python train.py --d_mlp=768 --activation="gelu" --norm_place="pre" --positions="rope" --qk_norm=false --attn_scale=0.102 --extras=["capped logits"] --init_std_down=0.0 --lr_mult_o=1.5 --lr_head=0.0076 --decay_shape="linear" --batch_tokens=65536 --seq_len=512 --dataset="wikipedia_en"
MLP neurons of a small language model. Each row is named by its layer, matrix (up: input weights) and neuron, and shows model dimensions 16-111. Each number is 500 + 25 x the weight over its row's rms, rounded and kept within 0 to 999. Numbers have three digits each.
After each neuron's rows, "fires in" lists the words (lower case) most often at its 100 highest values on Wikipedia text that the model never trained on.

L12.up645:508487477504478477481500459557513524482541457486485488489488487492522499450463539551500525524523544476536553481493526486471496499482503469536534472465462495515521506517488513486475508536502478494518513495451494521533471502548485528527497515485486498540486507508474529534504542490474509556
fires in: "and", "municipality", "diplecogaster"

L12.up750:451486513569514494487492483509499514483504514503499468485473517470508545540483467495504505492472492507489507519509497473494534517462507517515473491492523495507499499491494487484507505526489484512510500477485514503502507496468500498464457524490492531463504542463469494489522487578508524469
fires in: "most", "and", "gudkov", "northeast", "authority", "less"

L3.up494:470477513473485519492474554484509510488507480508499499514551517526518506505487485499507523547542516482470496517452536520506524525535474552516556508527503470473556507445513483567510483552492488490515543451500487524484530503482495510506509475497485497507516489505522516499499542470531522490
fires in: "n", "e", "just", "see", "us", "uk"

L10.up705:537474469502534485480520505432444458533494502512529530504478530520534438468517515543523508545503449511492520490498492516508484488478501498497511470507545519511487498532489503473482546508463517537497471481537481520518489489472474557494502458488476496532439498523483507564492508492532527482
fires in: "of", "the", "budget", "yet", "then"

L2.up473:492511516535529518540474456489511483485536507485504459475515498535518511491496485442511509519514575492493519507517492490492534494504514520519534519543543526499493491526491468489508483536530489496487499510503532474474500500477526508487483479499495513482536482524528484515530521461519492473
fires in: "years", "instead", "although", "most", "total"

L3.up401:551478477486560488504503515514505471499506464496501525489566506527581519535511452455495519515503492427520508497504519484515515484478503526516510498519507493480518475482491490518497486493572536468479515490488518510474505502495502504537499528466579506466516491524473529525511508481459500486
fires in: "new", "due", "important", "short", "shortly"

L3.up543:526537494483459487504480490519554515511523486489534469491524512527528480474517558549514507488504503528480476547553495555509451472506503530521525529491538488491487517507491508506507462513527522504507474454465525482499495455514517517482512485483488509477462500489499536506487484481538511468
fires in: "film", "game", "position", "films", "gp", "production"

L2.up404:475473506493485532491498469551538523522492534473487512455545461589489523482499450472490491504471535527479511481476521509491487535457495529487445501552552470492518515467469476528491450501493492548447507505491466520556534506473514513463514496542504466536521519492498529488488516509502517510
fires in: "it", "isbn", "eastern", "ita", "individuals", "of"

L2.up98:475512490499537491511479465458482484480517520511548476567515476491506468507514511514513503477538487529496507479452497539557490479509474480473566460519495477501534483529535491500482486500495517537508534466480522486496533519465469457499485485480494518521538517487467480520472521529504495504
fires in: "it", "2012", "2002", "1982", "while"